Part of a small language model's weights: a variant of Adam for these matrices.
MLP neurons of a small language model. Each row is named by its layer, matrix (up: input weights) and neuron, and shows model dimensions 0-63. Each number is 128 + 24 x the weight over its row's rms, rounded and kept within 0 to 255.
After each neuron's rows, "fires on" lists the tokens most often at its 100 highest values on Wikipedia text that the model never trained on.

L10.up493 [140 160 161 163 114 138 187  87 147 145 136 145  96 140  91  97 121 126 128 136 153 172 104  34 129 108 112  91 152 111 129 133 149 111 125 117 117  99 127 119 127 119 112 107 117  88 153 144 153 174 112 124  98 119 133 126 112 136 127 109 129 139 146 139]
fires on: "-", " to", "ro", " A", " o", " For"

L9.up317 [124 127 145 118  97 130 120 135 125 141 111 105 112  98 130 138 105 139 127 125 147 140 119 130 170 194 129 164 119 110 143 124 126 132 123 133 179 117 148 109 137 110  98 101 129  93 145 136 115 169 119 128  95 158 179 127 186 137 115 126 137 116 124 130]
fires on: "e", "er", "age", "ade"

L2.up472 [148 132 142 120 164 130  97 123 139 148 146 128 131 151 159 132  72 109 101 135 113 142 108 144 137 151  94 139 127 124 105 162  67 135 136 129 126 128 120  97 129 102 136 109 109 119  76 150 114 111 106 130 136  92 160 141 102 145 135 122 121 132 170 142]
fires on: "ed", "od", "it", "st", "ite"

L7.up23 [163 129 129 138 144 126 103 169 130 125 112 147 103 146 140 125 122 112 144  87 133 147 122 141 142 162 156 139 131 124 104 112 101 117 126 118 140 116 114 127 123 162 143 146 171 139 177 109 117 128  94  86 116 112 115 139 162 115  93 113 105 154 118 133]
fires on: " over", "over", "al", "ix", "ous", " its"

L9.up175 [133 140 133 135 142 110 133 121 130 108 122 155 108 135 159 145 115 130 129 138 125 113 155 110 122 147 125  94 151 140 125  94 189 129  69  92 135 105 152 145 117 158 118  96 180 102  85  71 108 121 163 119  90 155  81 149 126 152 150 114 124 139 141 132]
fires on: " an", " Part", " =", " An", "ot"

L7.up324 [146 157 132 127 119 166 136  64 116 126 124 123 151 129 124 147 136  95 114 163 105 116 122 155  85 130 103 131 124 127 120 138 115 127 141 126 127  93 117 163  86 109 132 111 115 179 130 143 104 128 144 141 103 102 132 129  90 120 134 139 116 161 149 109]
fires on: "iz", "i", " who", "y", "ies", "u"

L2.up427 [158 140 139 112 116  71  92 130 143 179 125 154 120 143 145 111 112 115 139 124 130 155 140 134 130 180  84 119 148 120 168 115 105 130 169 105 134 125 103 119 105 149 147 118 101 113 106 131 131 160 116 159 104 102 163 117  92 130 121 141 113 114 130 147]
fires on: "ed", "d"

L2.up637 [132 110 106 159 153 137 117 171 126 155 124 164 149 120 139 120 171 135 101 123 138  96 108 170  92 128 170 131 103 115 106 166 133 128 122 111 131 135 133 167  99  95 114 155 130 124 158  95 161 111 103 146 143 121  99 117 127 131 172 130 172  93 145 123]
fires on: " an", "K", "["

L9.up299 [123 120 115 159 133  81 171 110 130 140 162 117 174 122 132 169 118  98  92 167 147 162 100 105 129 116 102  93 143 129 106 101 120 134 182 152 173 133 126  90 153 145 158 116 116 124 180  86 153 127 121 140 147 161 121 184 105 146 151 128 152 131 115 117]
fires on: " (", " w", "y", " over"

L7.up50 [137  89 180 133 180 133 119 154 125 112 163  86 156 137  64 127 105 112 150 153 133 161 103 145 149  91  82 143 135 138 108 123 104 125 137  84 140 143 133 127 116 161 147  87 112 139 128 106 118 112 124  68 119  99  95 170 116 123 129 140 158 139 139 135]
fires on: "ir", "est", "ot", "n"

L7.up45 [ 96 151  76 141 129 153 108 127 101 138 149 113 119 130 150 151 139 144 150  78 112 165 154  95 138 125 122 146 157 138 133 109 140 146 126 120 149 146 148 145 147 137  91 122 105 104 135 106 110 137 126 144 135 120 130 120 144 118 150 121 126 152 121 141]
fires on: "ou", "In", "duc", "1", "ist"

L7.up523 [145 178 154 123 128 145 165 125 161 107  99 128 145 115 136 143  94 153 153 121 204  92 116 136 144 186 166 152 139 124 100  89 122 124 149 161 130 132 114 141 107 137 151 166 108  98 122 137 186 163 107 111 127 141 136 132 111  99  91 119  96 144 161 142]
fires on: " im", "ir", " inter", "ath", "al", " ag"

L2.up262 [102 146 109 152  70  69 149 133 145 124 153 107 112 114 102 129  92 146 116 156 114 113 140 136 144 120 142 138 144 127 123 141 116 126 106 130 161 107 126 121 117 117  97 118 111 172 129 118 150 108 133 181 138 175 105 108 112 113 127 130 147 142 144 130]
fires on: "ch", "ton", " United"

L10.up274 [137 113 102  78 116 107 129 131 134  94 166 122 129 108 184 135 151 153 130 142 133  87 108 191 115 126 156 164 120 115 100 136 130 122 100 136 108 159 121 136 120 124 159 148  95 133 117  91 186 112 125 127 151 137 140 147 117 135 115 140 126 147 101 147]
fires on: "ov", "eat", "ir", "rit", " j", " St"

L6.up535 [143  95 102 155 174 104 154 149  64 111 154 139 159 120 116 132 164 112 131 123 146 158 133 163 147 122 105 136 118 145 163 129 135 128 134 138 116  98 146 101  80 115 127 159  94 117 130  93 147 138 133 152 145 102 157 154 139 143 118 135 122 116 175 121]
fires on: "ong", "ce", "ort", "ree", "ent", "orld"

L6.up349 [126 173 122 107 146 144 173  86 141 113 130 136 130 152 129 138 142 191 134 144 155 148  66 101 122 114 118 152 129 130 170 103 139 143 169 127 116 132 119 124 160 131  74 137 152 113 125 123 120 140 115 100  86 105 100 142 152 165 169 122 112 118 156 130]
fires on: " to", "ed", "ank", "al", "cted", " includ"

L2.up348 [123 151 122 132  74 121 158  86 123 130 147  48 137  83  84 130 142 115 111 115 129 125 147 112  98 126 154 115 130 124 144 131 110 137 126  98 138 107 122 158  89 109 116 132 157 135  80 133 133 163 123 132 138 131 146 132  72 146 146 160 128 166 139 122]
fires on: "y", "is", "iz"

L9.up88 [167 131 139 133  80 136 114  88 131 149 173 156 111 124  92 135 121 145 103 121 125 135 151  81 127 151 128 119 127 138 134 134 135 123 122 120 138  80 113  81 169 122 119 110 149 135 124  90 132  91  62 100 147 147  98 134 122 113 143 132 118  85  87 136]
fires on: "p", "f", "m", "c", "ol"

L10.up473 [142 138 152 115  82 106 121 124 103 145 148 115 172 122 126 145 149 134  91 138 150 140 130 140 135  99 128 144 166 117 135 158 145 106 145 123 138 104 104 135 120 112 152 130 156  84  68 142 154 142 119 117 122 142 107  32 135 128 185 120 118 101 110 127]
fires on: "t", "m", "i", " 11", "e", " 12"

L10.up282 [126 143  76 116 134 141 148 139 121  98 146 144 127 105 148 128 141 154 118  96 140  98 119 185 132  76 140 154 129 146 117 115  76 153 126 186 149 129 140 123 150 125 126 121  89 170 168 106 129  87 113 147 144 128 125 100 153 126 134 157  96 110 122 121]
fires on: " /", "ir", " comp", "rit", " te"

L10.up229 [ 94 131 131 140 165 150 159 108 112 124 122  74 142  92  77 135 136 110 142  98 127 153 151 199 124  97 117 110  98 117 107 166 131 125 153 120 145  92 146 112  67 155 122 135 157 125  57 136  86 123 105 140 157 102 133  93 161 140 137 148 161  69 155 137]
fires on: "it", "ess", "t", "le", "os", "ad"

L5.up157 [149  83 146 111 123 118 130 133 140  84  84  91 153 126 138  92 124 149 143 133 150 139 109  85 115 146 139 108 154 143 148  64 103 130 154 184 106 125 152 149 142 108 128 122 136  87  98 132 138 128 122 197 137 119 137 104 137 119 109 153 114  98 180 131]
fires on: " to", ".", "/", "s"

L7.up305 [123 128 158 164 112 127 158 163 133 102 121 135 118 157 103 166 140 132 157  90 151 112 149 123 126 138 148 121 159 138 107 146  95 114  98 108 151 137 123  93 159 170  90 133 195 135 120 149 149 105  69  83 142 149 108 157 153 103 100  95 111 121 145 124]
fires on: " h", "er", "est", "ir", "en", "al"

L9.up165 [ 96 162 119  96 153 170 119 103 158 129 168 128 102 135 105 129  80 157 164 133 142 144 121 114 125 109 143 110 108 143 128 195 109 135 116 109 121 109 121 102 136 110 114  98 147 117 149 147 111 139 172  94 129 120 107  82 126 109 125 136 106 127 138 126]
fires on: "le", "c", "ec", " Sc"

L2.up201 [137  87 149 115 150 140 137 158  93 143 107 115 118 170 139 126 117 121 102 114 126 147 126 171 130 198 140 120 155 130 156 117 114 132 150 118 154  87 190 139 152 156 142 110  97 114 145 131 104 140 140 184 174  82 164 119 128  69 135 129 155  86 152 116]
fires on: "th", " v"

L2.up54 [ 77 130 114  89 109 144 129 184 102 116 121 121 125  94  62 134 106 146 135 154  86 122 105 102 162  86 157 105 126 121  83 116  77 126  94 142 170 135 142 136 121 122 111  91 152 138 109 131 134 132  68 126 177 169 120 129 108 154 149 105 146 150 137 129]
fires on: "en", "ers", "é", "ton"

L6.up12 [126 133 107 142 155 142 148 149  88 147 158 150 101  91  88 118 158  98 116 140 126 122  84 127 108 128 161 123  60 114 159 129 155 136 129 140  94 121 132 137 127 118 123 174 144  61 106 147 153 138 173 147 178 130 103 125  96 119  84 113 130 130 159 119]
fires on: "ublic", "ore", "ch", "ess", "ase"

L9.up125 [148 166 148 126 122 137 133 108 121 112 159 145 141  94 147 165 119 134 153 154 113 160 117 134 131 161 105 117 118 140 120 149  88 132 134 125 129  81 113 104 130  98 144 146 162  95 103 140 134  85 128 100 138 125  76 134 106 107 132 128 144 108 114 124]
fires on: "p", "20", "b", "f", " st", "st"

L11.up420 [112 110 118 125 124 145 140 109 131 158 109  57 132 128  78 136 125 125 157 146 149 109 132 112  98 136 142 134 145 133 122 131 146 111 138 125 167 156 125 146  88 111 110 127 152 175 125 111 141 152 102 115 145 116 132  53 161 109 139 128 149  81 137 134]
fires on: "am", "un", " E", "le", "os"

L9.up35 [136 133 145 101 116  74 125 161 132 145 113 154 139 132 126  83 118 153  63  84 140  91 148 103 165 135 100 130  86 128 120  91 125 134 136 137 103 110 131 163  83 104 144 137  99 133 146 147 149 170 139 169 110 167 151 131 132 129 136 117 150 124 113 128]
fires on: "y", "j", "$", "–2", " 195"

L6.up175 [113  80 132 119 173  76 113 132 143  95  98 127 140 137 121 139 143 138 119 123 110 141  93 149 110 125  81 142 126 124  97  71 124 109 142 138 174 111 100 140 138 169 108 126 102 136 135 188  93 108 124  95 132 147 134 155 157 120 109 128 125 122 152 150]
fires on: "ig", "ic", "b", " gen", "ab"

L2.up462 [128  94  99 137 116 134 110  73 133 163 205 163 104 142 155 131 123 187 120 129 127  89 182 143 142 134 102 144  99 116 159 107 131 135 128 100 142 140 128 124 128 119 108 148  86  91  80 121 164 153 128 114 108 123 110 116 154 109 161 116 123 102  90 131]
fires on: " not", "%", " re"

L6.up214 [134 104 127 153 162 120 172 144 106  82 155 122 156 100 131 137 144 176 157 115 114 181 112 134 127 142  92 131 205 126 151  90 129 137 170 131 181 102 137 120 102 133 123 116 110 146 123 146 128 100 154 107 164 147 138 143 157 137  94 152 120 126 166 128]
fires on: " gen", " Gen", "ov", "ic", " she"

L2.up493 [112 131 171 101 155 104 151 199 121 132 112 121  74 154 164  98 149  71 144 121 116 102 102 156 169 183 120 134 127 116 135 117 119 134 140 131 134 102  93 142 114 138 164 130  86 144 132 140 148 121  88 176 146 109 144 138  96  85 130 142 174  83 124 122]
fires on: "th"

L7.up397 [147 139 138 118 163  98 145 184 155 125 114 113 109  90 144 101  99 163 186 110 161 122 111  99 132 180 148 121 143 142 144 106 132 124 114 157 131  93 116 122 142 126 156 167 144 112 109 127 171 137 151 143 131 125 133 149 156  94 118 124 149 140 132 141]
fires on: " rec", " found", "oth", "od", "ath", "gr"

L6.up9 [127 163 100  98 137 165 155 118 104  92 130 154 178 124 114 119 143 119 132 111 126 178 114 114 149 149 115 152 118 122 124 143 152 139 183 154 128 122 130 144 151 114 152 124 178 113  80 110 118 158 127  97  94  92 103 102 109 151 146 135 130 109 100 133]
fires on: "p", "ch", " ch", " to", "ank", "inn"

L7.up271 [102 137 114 145 172 135 176 147 139 131 131 111 159 131 119 137  91 127 156 101 169  70 141 108 151 146 165 145 110 148 118 132 109 123 102 169 128 131 101  99 160 110 130 142 145 144 122 136 161 101  90 139 112 126 134 159 127 107  78 110 152 141 174 127]
fires on: "l", "E", "ard", ".2", "al"

L5.up57 [100 154 160  82 119 113 150 110 122 139 160 190 154 128 109 120 123 144 107 156 114 116  99 148 140 148  98 132 138 113 142 144  97 146 131 112 146 120 135 130 106 121 137 134 143 147  94 124 121 127 122 130 155 128 187  89 142 124 210  96 140  93 107 131]
fires on: "au", " 8", "e", " ", "t", "u"

L6.up491 [114 151 113 119 111 131 122 148 113 118 105 174 134 100 108 107 153 112 119 114 124 111 140 110 154 132 111 137 101 118 140 108 141 128 108 148  91 121 128 148 177 119 194 146 118 127 105 163 134 166 122 166 142 154 140 116  98 141  81 104 113 120 149 116]
fires on: "our", "ore", "ate", "cc"

L11.up374 [ 91 130 123 142 131 113 102 115 113 131 118 102 152 122 126 114 154 114 136 111 119 128  99 122 151 186 135 168 138 137 124 157 160 139 120 128 115 140 122  97 141  89  99  95 115 139 114 180 112 183 126 191 161 181  98 127 158 127 161 127  86 119 143 121]
fires on: "ic", " Le", "al", "ary", " Ad", "ce"

L11.up636 [ 78  91  87 146 143 128 145 174 113 152 125 181  86 156 146 101 138 151 106 110 123 134 123 126 124 142 111 143  52 126 164 120 127 134 137 122 182 114 152  89 108  97 113 124 182  94 131 160 141 132 148 159 135 147 129 151  80 135 157 120 123 160 143 114]
fires on: "ot", "ran", "is", "o", "at", "our"

L11.up383 [115 150 111 161 117  90  92 134 107 100 137 117 120 179 161 131  92 155 143 140 136  85 165 130  90 136 120 143 155 111 119 138 119 116 118 127 150 113 140 128 133  90 118 135  93 150 111 153 155 132  65 140 145 120 154 158 120 110 104 113 148 165 151 129]
fires on: "u", "au", "ain", "ail", "ed"

L7.up104 [134 103 166 132 136  96 139 164 124 104 105 115 124 121 138 106 104 153 110 116 141 171 102  84 129 145 153 137 107 127  98 133 152 115 144  76 113 109 122 159 138 130 142 113 166 102 135 137 179 131 149 126 129 161 112 134 167 121  90  95  98 112 135 129]
fires on: " E", " rec"

L5.up445 [139 156 158 140 146 130 128 143  95 120 136 112 128 133 165 113 103 126 107 142 195 167 136 125 133 142 137 128 139 133  71 166 127 123 162  94 157  93 122 139 115 135 142 137 109 160 131 147  86 125 120 122 130 177 172  70 120 132 127 126 117 138 128 120]
fires on: "y", " Ch", " &", "N", "L"

L10.up219 [126 145 122 121  88 140 160  91 168 124 147 123 125 110  93 116 153 165 120 133 126 137 114  83 147 129 167 114 146 112 122 104 123 120 122 132 134 116 169 145 127 157  83 146 105 143 141 171 121 135 158 145 141 111 105 116  98 134 135 119 115 158 128 154]
fires on: "'", "p", "b", " 2", " c"

L9.up550 [133 114 118  98  64  65 143 137 167 179 129 134 112 144 140 108 144 114 109 140 159 112 130  88 165  96 145 118 123 138  98 112 130 143 163 122 184 105 118 130 153 152 100 121  81 116 132 151 156 166  98 150 135 152  94 193 150 113 161 115 143 140  74 139]
fires on: " t", " w", " (", " year"

L10.up281 [180 156 147 101 138 132 133 118 102 114 153 151  94 132 141 136 124 128 117 141 125 107 103  88  96 179  81 108 222 148 138 127 125 121 122 129  75 100 108 120 140 152 113 120  78 112 173 136 147 154 134 122 134 129 157 141 134 139  53 127 124 120 123 113]
fires on: " to", "==", "s."

L2.up444 [ 87 130 115 132 141 146 114 166 151 148 123 120 106 148  72 115 112 127  53 152  67 125 133 114 117  95 112 148 129 127 102 181  93 121 114 174  91 110 138 100 133 144 114 125 139 124 125 124  98 129 112 142 169 101 135 101 137 129 127 105 153 174 134 121]
fires on: "se", "ne", "ree", "any", "wo", "ch"

L10.up302 [125 139 136 198 131 159 144 119 167 134 155 144  90 145  80  65 126 144 100 116  83 178 141  95 147 114 175 134 126 114 120  94 111 138 132 109 159 121 139 118 160 140 115 155  93 141 170 152 111 136 165 149 142 147 135 124 143 132 142 124 118 134 128 134]
fires on: "'", " Al", " y", " c", "io", "-"

L10.up311 [101 139 154 149 139 139 135 125 139  89 175 110 112 102 132 118 162 110 140 130 128 167 125 162 128 144 137 107 137 108 144 108  96 124 117 137 128 142  86 134 118 120 160 134 106 133 144 174 133 135 108 118 162 147 174  60 125 155 102 131 119 127 115 121]
fires on: "g", "ip", "–1", "m", "op", "ing"

L7.up231 [189  93 163 109 162 142 135 123 111 143 170 102 166 128 113 133 150 141 150 118 165 134 122 117 154 122 115 145 122 133 108 133 110 122 133 109 177 134 170 125 151 138  91 106 132 137 112 118 126 131 144  86 125 118 125 106 106 131 144 125  92 127 113 124]
fires on: "ot", "ir", "oun", "n"

L10.up174 [100 116 131 155 163 118 141 103 127 138 135 112  51 107 118 131 103 119 103 142 102 136 137 112 120 181  97 140 191 139 145 161 153 123 152  75 120 152 114 132 129 144 129 127 103 118 118 128 127 153 140 133 130 141 101 134 159 158  98 137 122 139  97 118]
fires on: " to", "st", " For"

L2.up189 [117 121  88 135 117 117  89 111 128 129 152 153 134  79 146 151 117 193 143  95 106  91 162 166  99 129 101 139 127 120  80 124 116 134 127 102 140  93 143 146 138 124 123 115 109  76 108 154 117 138  99 108 136  85 101 141 161 131 130 120 143 126  87 136]
fires on: " dis", " re", " as"

L9.up471 [111 129 176 103 198 158 154 134 117 116 104 113 109 152 116 146 122 115 150 111 149 137 109 126 138 112 128 128 142 128  88 192 132 122  99  90  87 126 156 142 119 103 171 102 130 108 100 111  95 128 142 103 142 132 133  73 129 181 125 104 150 105 142 131]
fires on: "in", "ep", "le", "'s", "l", "m"

L11.up131 [ 84 101 125 157 157 155 111 158 165 121 134 112  88 170 111 110 141 149 126 135 131 122 138  95 126  95 133 127  67 149 163  74 127 130 155 114 159 169 143 122  95 115 109 131 143 133 174 120 113 143 153 116 116 132 155 126 115 108 168 113 130  76 107 144]
fires on: " |", "ot", "o", "s", "–", "u"

L9.up19 [ 97 126 114 128 170 159 168 110 111  85 161 159 123 106  88 103 109 160 185 133 118 169  73 182 171  98 130 136 117 133  99 181 120 129 129 112 110 105 137 146 136 109 109 113 107 132 121 130 139 134 140 108  87 117 147 101 172 125 168 119 166  98 114 134]
fires on: "le", "c", "l", "ff", "re"

L2.up372 [ 93 176 133 109 131 126 167 136 109 114 103  98 118 141  97 103  78 141 145 123  90 146 138  97 146 130 178 143  97 125 112 137 125 121 117 164 135 112 122 139  91 146 105 116 153 111 158 119  97 105 126 142 189  94 171  99 115 119 129 124 118 125 147 130]
fires on: "le", "h", "ch", "ne", "f"

L10.up441 [170 124 178 163 129 107 180 122 144 119 135 152 127 133 140  82 124  97 125 138 102 191 147 115 120 145 138 120 139 120 107 138 116 126  87 130 132 102 131 142  80 130 124 147 155 147 164 169  98 167 170 151 140 128 145 132 147 130 139 133 136 105 118 130]
fires on: "'", "e", " c", " season", "our", "ing"

L6.up57 [101 137 107 137 148 153 121 145 141 154 136 157 157 130 153  98 158  45 126 146 112  92 161 150 115 123 109 142  87 123 119  98 130 107 108 124 115 119 102 179 108 105 142 123  86  92 141 159 130 109 120 140 132 143 133 169 166 146  82 116 118 132 116 134]
fires on: "ess", "ge", "ague", "ent", "ity", "ment"

L6.up344 [116 127 126 144 113 126 115 131  88 126 146 154 138 119 125 117 136  97 162 152 114 158 107 123 121 134 175 110  91 132 130 135 115 149 114 132 126 154 128 160 158 106 146 179 147 111 109 116 156 135 113 124 125  88 144 147 125 143 119 119 146 117  97 111]
fires on: "ed", "ce", "al", "and", "hed"

L10.up389 [129 120 120 142 147 165 140  79 146 138 116 119 146 121 117 130 122 147 113  93 175 139  92  78 125 109 130 141 108 118 126 126 121 103 158 120  97 165 145 114 169 155 107 112  89 150 123 126 175  95  59 116  91  96 103 119 109 123  93 148  97 118 115 121]
fires on: "ral", " Te", "re", "ro", "ia", "ab"

L11.up317 [138 123 118 102 149 168 114 122 121  95 136 121 103 137 139 104 135 142 119 132 149 135  96 176 138 168 140 114 139 124 151 173 150 120 121 127 120 108 116 111 149 128  91  87 118 148 147 161 134 185 122 140 173 133  69 102 155 102 124 124 122 156 113 132]
fires on: " Con", "re", " Le", "cl", "ical", "ic"

L10.up377 [142 129 108 106 120 103 119 153 106 140 118 136  56 101 117  89 120 146  81 170 101 133 145 125 113 152 133 160 194 125 156  89 174 116 135 117 116 154 122 130 161 145 138 103 107 126 167 103 121 107 145 157 125 154  91  75 137 138 129 115 137  87  88 126]
fires on: "st", "enn", "en", "–19", ".9", "om"

L5.up272 [125  95 181 137 131 101 133  61 113 142  75  79 152 108 145 121 161 158 140  95 142 151 117 152 168 150  86 119 129 136 104 100 130 138 141 156 115 101 142 131 121 152 123  99 150 132  88 159 140  99 126 184 164 135 150 128 118 104 119 106 117 103 154 133]
fires on: " to", ","

L10.up29 [176 120  99  92 120 116 153 156 159 114 145 141 206  25 153 127  93 144 111 108 133 140 138 102 152 144 134 131 119 132 135 162 108 128 135 116 103 107 114 113 110 137 141 121 173 116 121 118  93 120 139 129 117  94  96 110  99 117 154 105 159 150 121 124]
fires on: "e", " |", "p", "T", "b", "o"

L5.up376 [106 104 139 172 128 113 138 116 131 107 120 117 148  77 173 114 121 151 110 121 131 179 117 113 169 133 120 139 149 129 158 110 135 142 139 170 143 126 132 124 121 110 119 153  97 148 111 141 151 115 145 143 112 112 137 137 112 133  77 131 108 113 130 145]
fires on: ";", " to", "ough"

L6.up497 [143 129  75 121 126  84 128 142  99 112 128 156 131 120 122 128 196 106 160 141 119 168 147 146 146 135  95 138 132 150 154 125 145 149 143 120 103 130 132 120  72 118 175 137 136 155 105 114 114 141 131 159 144 125 154 126  89 153 107 124 145 127 160 120]
fires on: "ong", "'", " a", "ree", "es,", "iet"

L11.up280 [104  89 117 135 108 125 151 113 148 132 175 148  82 128 112 115 157 133 132 138 168 144 204 124 158 108 122 125  74 127 153  65 125 145 134 140 136 114 171 133 147 141 160 132 164  75 156 165 150 105 173 100 119 127 146 162 117  97 148  95 155 120 101 117]
fires on: "res", " (1", " =", " bec", "rom"

L10.up412 [118 140 110 190 142 131 119  97 134 112 137 127  86 163 152 164 148 114 184 144 123 131 132 127 113 163 129 113 144 138 115 139  95 131 131 131 119 142 106 119 135  92 126 101  71 155 145 153 160 165 115 134 127 141 157 132 101 120  65 146 109 127 140 102]
fires on: "–1", "ire", "ip", "–", "a", "op"

L10.up567 [111 118 131 123 119 105 120 148 152 147 143 120 159 102 132 129  80 184 102 105 154  84 104  87 161  71 117 176 116 122  98 133 136 135 144 106 106 157 107 161 123 132 128 122 137 143 125 162 163 100  99 109 137 130 142 141 134 118 113 149 103 146 112 126]
fires on: "ia", " Te", "it", "il", "ic", "a"

L6.up297 [118 159 119 161 155 183 129 141  91 111 112 108 121 160 140  97 135 116 161 187 120 138 153 141 131 129  92 124 130 137 111  83  96 101 114 129 111 149 131 167 101 144 105 135 136  80 127 154 113  90 103 101 130 144 127 153 164 168  98  91 122 156 116 141]
fires on: "c", "s", "ific", "t", "ess"

L10.up380 [ 99 131 124 117 103 126 142 124 171 136 128 122 187 106 135 130 124 123 118 170 159 161 140 117 129 102 119  86 107 128 175 170 154 129 160 116 128  89 115 121 110  88 148 133 146 107 112 118 154 112 129 158 116 137 106  90 149 143 149  94 160 150 139 142]
fires on: "u", "t", " 11", "ak", "le"

L10.up203 [ 86  99 152  98 125 135 120 145 121 161 124  61  48 162 118 125 153 184 123 175 125 100 129 109 117 129 101 113 166 129 167 148 121 140  88 127 141 141 133 120 149 159 146 101 117 114 133 115  78  97 142 130 132 132 116 163 134 121  62 109 135 140 127 111]
fires on: " to", ",", "og"

L6.up347 [137 144  95 177 164 110 114 161 137 163 127 152 168 146 133 118 144 111 110 133 106 100 147 128 123 164 145 160  96 123 154 129 155 120  94 134  97 117 113 161 129 141 169 135 120  96 123 138 155 132 136 182 168 131 116 139 105 157  86 108 117  84 130 137]
fires on: "ess", "ase", "our", "ague", "ent", "if"

L9.up353 [128  95 133 150 137 130 102 155 108 137 169 106 114  95 138 134 100 107 154 159 170 127 135  92 176 191 139 146 124 110 143 118 118 131 184 135 153  76  86 122 120  79  94 140 153 117 136 164 115 118 118 128 128 127 134 159 125 148 149 144 148 159 141 135]
fires on: "ad", "eb", "er", "e", "on", " res"

L7.up293 [129 130 172 147 162 176 144 130 143 120 116 110 102 149 104 139 145 140 153  71 156 100 135  85 159 179 167 175 153 140 128  95 135 128 115 178 150 106 118 157 135 161 155 154 155 156 163 150 137 136  94 115 115 166 123 121 135 109  80 116 113 136 147 117]
fires on: " inter", " ar", "al", "E", "est", "ous"

L11.up49 [118 148  80 163 118 102  81 126 114 119 154 123 114 190 159 151 102 166 130 139 134  83 167 126  85 135 118 147 141 116 121 137 123 118 126 124 137 112 153 110 130  80 138 125 125 142 112 144 145 140  76 143 125 137 163 165 121 115 101 122 148 183 149 129]
fires on: "u", "ant", "ash", "ru", "ain", "au"

L11.up368 [142  73  75 134 127 153 148 117 129  90 136 128 175 153 142 127 132 130 123 108 172 155 106 127 124 151 114 124 100 134 130 151 112 137 112  87 178  90 130  94 153  88 146  60 117 119 134 148 100 161  89 152 122 147 110 139 110 140 112 139 138 148  86 139]
fires on: " Ch", "re", " Con", "or", " C"

L9.up221 [ 94 106 121 138 170 123 127 131 149 134 138 148 116 156 160 154 112 142 146 115  91 122 142 105 109 120 118 172 197 125 122  93 143 128  99 141 129 127  83 103 160 160 170  97 173  96 129 122  88 113 141 123 104 131 118 103 125 131 166 128 106 125 142 124]
fires on: "est", " Part", "ound", " An", "et", "ult"

L10.up217 [118 194 102 150 156 143  89 103 105 103 146  91 100 129 130 154 184 150 137 126  94 129 119 141 111 141 131 118 117 135 115 166 117 132 117 140  93 113 153 127 111 118 137  83 117  91 110 123 114 174  98  93 122 114 130 105 158 111 115 114 159 153 119 105]
fires on: " be", "ok", "k", "resent", "es"